config.toml
num_hidden_layers = 11
hidden_size = 192
num_attention_heads = 4
num_key_value_heads = 4
head_dim = 32
intermediate_size = 512
vocab_size = 2687
hidden_act = "swiglu"
norm = "layernorm"
norm_place = "pre"
norm_eps = 1e-06
positions = "rope"
rope_theta = 10000.0
rope_fraction = 1.0
qk_norm = false
attn_scale = 0.177
bias = "none"
tie_word_embeddings = false
parallel_block = false
init = "normal"
init_std_qkv = 0.0306
init_std_o = 0.00798
init_std_up = 0.0306
init_std_down = 0.00399
init_out_by_depth = true
optimizer = "muon_variant"
learning_rate = 0.00729
lr_mult_qkv = 0.5
lr_mult_o = 0.847
beta1 = 0.95
lr_head = 0.00399
max_grad_norm = 1.0
warmup_steps = 200
schedule = "wsd"
decay_fraction = 0.449
decay_shape = "linear"
final_lr_fraction = 0.0
batch_tokens = 32768
max_seq_len = 768
doc_mask = true
train_tokens = 316200000
max_steps = 9650
dataset = "wikipedia_en"
MLP neurons of a small language model. Each row is named by its layer, matrix (down: output weights) and neuron, and shows model dimensions 48-175. Each number is 128 + 32 x the weight over its row's rms, rounded and kept within 0 to 255. Numbers have three digits each. A neuron's up and down rows have the sign that makes its largest values positive.
After each neuron's rows, "fires before" lists the tokens most often just after its 100 highest values on Wikipedia text that the model never trained on. A number after a token or word is its count.

L6.down309:133109090134163135142154152113099152110113130136171116105084060139052079122115130131113139134081111100101099134152153105116145172163129153097140147113180159125190133225104178103132105125135153131092131132092139094096150112112139053128147112134074187106099112100067080086145147104094089092180165094118130127155125127135140085112119189191125119124150143172177092152130100132083124119114
fires before: " |" 33, "s" 11, " Go" 7, " |\n" 5, " " 5, " (" 4

L7.down79:131149158126146118125170102120148143107091186146102157102168105104098119119174135127202198154169186149186158137175127128082150141178124080088136125128141098129101101144135066155124158164098113170140122134076095150081178172089107111149120094077176145113096144082120104159125185104137073140129113130111098057162063113187100089117096172127126076116117091159128105111194173128122079160182
fires before: "4" 11, "3" 9, "1" 9, "6" 9, "8" 8, "5" 8

L7.down41:120035140146128124069098099085199151053126160107143143129154145123190145176132097105135121128072160129104131127117151120184125137124130147110111111136067156129100109109149149207110118143111112135114088154173162054135140121177222091102128109105113123156086107126175116118081151103128084129100124172174109146152095134108178127197133075051150135063091070127142173128173149133149152175145
fires before: " in" 23, " by" 13, " at" 7, " that" 6, "ed" 5

L8.down54:134059143129098121142109069115153120057126116149084150124106106144126122175121083165148202153088102160117139102120136125034168106082119174138136134145142161111163055128099108146125113163099068165164132102081112089168136141163088131086180120134126160124116172081114144137115075088075166183152157193140132042160098104167147108144181102163161140099120108180090170188156127105140115146162
fires before: "7" 15, "8" 14, "9" 13, "5" 10, "6" 8, "1" 7

L8.down150:138100169133121135111089135102105129096136145136120108152088093140087167141084176111169171123093102073117147114156198124221084148117140135127084136139138106131184111086085161142152176087115091125111132050146151145128084149159089135114149132075142126168056131160131130146077064149119201160136134131147127111129092144078205128171194100092100106162083076115132160143115146100140141111136
fires before: "my" 11, "m" 11, "ts" 11, "ch" 8, "chitect" 8, "ms" 5

L7.down336:119114179117205152111113061147108099092128148138155163164108128162197099203160125087123120105156099131068151118082123096167127150088150063113075115110172127130197113167108132154080098102153116143154099117160126134123141092158069105172108164164131162167107094046132127165079152093120140167108104133155175152109177182142173083165108135133080130156124139153159127162097111084095120191133
fires before: " " 28, " |" 24

L8.down293:158126076155127140150123112210147145181101130104111150112137122191099158087120122033116147148084169102145140131085147156141162142161155085127107162106118164089032145134098171066057122137152102122089134129174112100154114181214129144164120126141133112126095142142088137093112130170159151118158117129108134117105180178088144154137193108117132129148113120153127143151126117085106147122108
fires before: "ately" 13, "ation" 12, "able" 9, "ent" 6, "anc" 5, "ance" 5

L6.down31:141142074145091114108129110156152149151165168143147198151128168118123100121094094127202154058119095177142122153132091101127061102049128088133132125151113119143107144132107162159114093072131183097103178113077156131165107112127131082141177109126098096132134147075159110203183084149193118094101067118144148128125170134085086090106145154139103133172130089224138121100123118127156122106089
fires before: " It" 12, " He" 12, " In" 11, "==" 9, " The" 7, " She" 4

L8.down464:124140093091166138113128136185174134137103081137079092107148164139128154097130091097156117188112118156144119114063058132129170063120084093162105126151154063115146124143100125162163098112122076151124137170166131098125107134144096154119131125134127145168103089096091122127120177149116208144112182138098104148096126110100096069134184101089074090196153099098182140122122157149121117166155
fires before: "en" 21, "y" 15, "ens" 5, "on" 5, "ons" 5